config = dict(
    num_hidden_layers=10,
    hidden_size=192,
    num_attention_heads=6,
    num_key_value_heads=6,
    head_dim=32,
    intermediate_size=576,
    vocab_size=8192,
    hidden_act='squared_relu',
    norm='layernorm',
    norm_place='pre',
    norm_eps=1e-06,
    positions='rope',
    rope_theta=10000.0,
    rope_fraction=0.5,
    qk_norm=False,
    attn_scale=0.177,
    bias='all',
    tie_word_embeddings=False,
    parallel_block=True,
    extras=['capped logits'],
    init='trunc',
    init_std_qkv=0.0404,
    init_std_o=0.0,
    init_std_up=0.0404,
    init_std_down=0.0,
    optimizer='muon_variant',
    learning_rate=0.00613,
    beta1=0.93,
    weight_decay=0.043,
    lr_head=0.00393,
    max_grad_norm=2.0,
    warmup_steps=200,
    schedule='wsd',
    decay_fraction=1.0,
    decay_shape='linear',
    final_lr_fraction=0.0,
    batch_tokens=[8192, 16384, 24576],
    max_seq_len=512,
    doc_mask=True,
    train_tokens=110000000,
    max_steps=7053,
    dataset='wikipedia_en',
)
MLP neurons of a small language model. Each row is named by its layer, matrix (down: output weights) and neuron, and shows model dimensions 64-191. Each number is 500 + 50 x the weight over its row's rms, rounded and kept within 0 to 999. Numbers have three digits each.
After each neuron's rows, "fires before" lists the tokens most often just after its 100 highest values on Wikipedia text that the model never trained on.

L4.down128:395518477483560524497531559506532535479522499549509470512547527462535517508448521511451558460496541521505513554560536526470543510523498414539538513461506489451462475476468305411536487424537489595569471525353589431490461521443536472508521505331517494485487472455485406446491440534530508521495491420520502473384451470530462504425660511579491509399517534520543425472514539504510527494410
fires before: ")", " mi", "2", "(", "^", " the"

L7.down45:463491556375469452461571513585569464495466497519506525467506544511451468519506420539413404431460444515557519506439464557458533559496547563453531516406422507485605428545456517538548495537528474485454549511563491482495416540401457576515553520611460468494549463513523460457456508452512505504428484486477596473458387514497487539485561509497498480470591413471485523448474512485467533420590
fires before: " 0", " .", " −", "A", " Wi", "n"

L7.down7:579395604562533550617535530508473470547454456487550511483453488450532446469446511503436361535560456551505475523597493491557481416485468532522513487482541557418459450473454469493480534520489512507573505413432487525392482431521476477557476494382472518585456482446445496550486534520424518531485472522600530544515463449555495449543596493482550515505514522479508429504464498410551487435462
fires before: "a", "A", "as"

L7.down285:515502565558486544473461467566531565536434565532521508425451465373552514600444441413407418536475390542596521508450391459455485510482471597532476546446427536490432476449517451505522471398472524527536423471524542557534414489536512576485526531545567502472510439505548564462461568498483556568420506522575435459499494498562445499558498447535567560540479465503558472532431547462533468509533
fires before: "b", "0", "d", "r", " 58", "ed"

L4.down144:557457541542487486451556445501535570466554587471473451535554602454430489535480548579528491505556418510484483511416549423548614504499414547578504606440478501481471507590482479428453456545544472532487511524532443455462464510553569498525514535427549471535451534458450496561603497521410534528449533465490409519513481491447549580509457647505493476430519465568405529473509571542419422548520
fires before: "4", "0", "5", "7", "3"

L7.down309:514449532560565498535485446532552529512514478500483468504560477561481439495512549498463522450585528591510532403429501448466535392566474519529546459518507458472529497467421592330475534468517522507501489473485584492519521493422481620495526511587503490579586556524486445547557540423575490451540450608470465579518526534587535519426488465496542523520413460481405483494525482513477512552430
fires before: "el", "vel", "board", "hof", "bl", "hn"

L7.down14:457435478486502489478431502444466497482521543514555555576479510513562463590536447506535504514524466572497412507516551521448501449499524573415489522547555554441528514537521601515436469496449437505518549557509541600556516564459517491535560527552607597491551534490578400467509400535403461448496317581486457418520507503472548434544513505456455455456507448502448498462565497478521581550499
fires before: "ed", "ing", "ment", "d", "s"

L7.down430:543488464525561572461458453522597503463470469426484497533541525457463556503544507457522489556392476448598397534472524463392504578473513544454433505451495541502382529484488533493570577435430514537520525606514464403544544483523526534481433442500514455541522586531469481439604560480512518472522515471509496483530507420582528589483487477487481525531550411560440515461501517439485536476423
fires before: "u", "a", "ha", "as", "ra", "ur"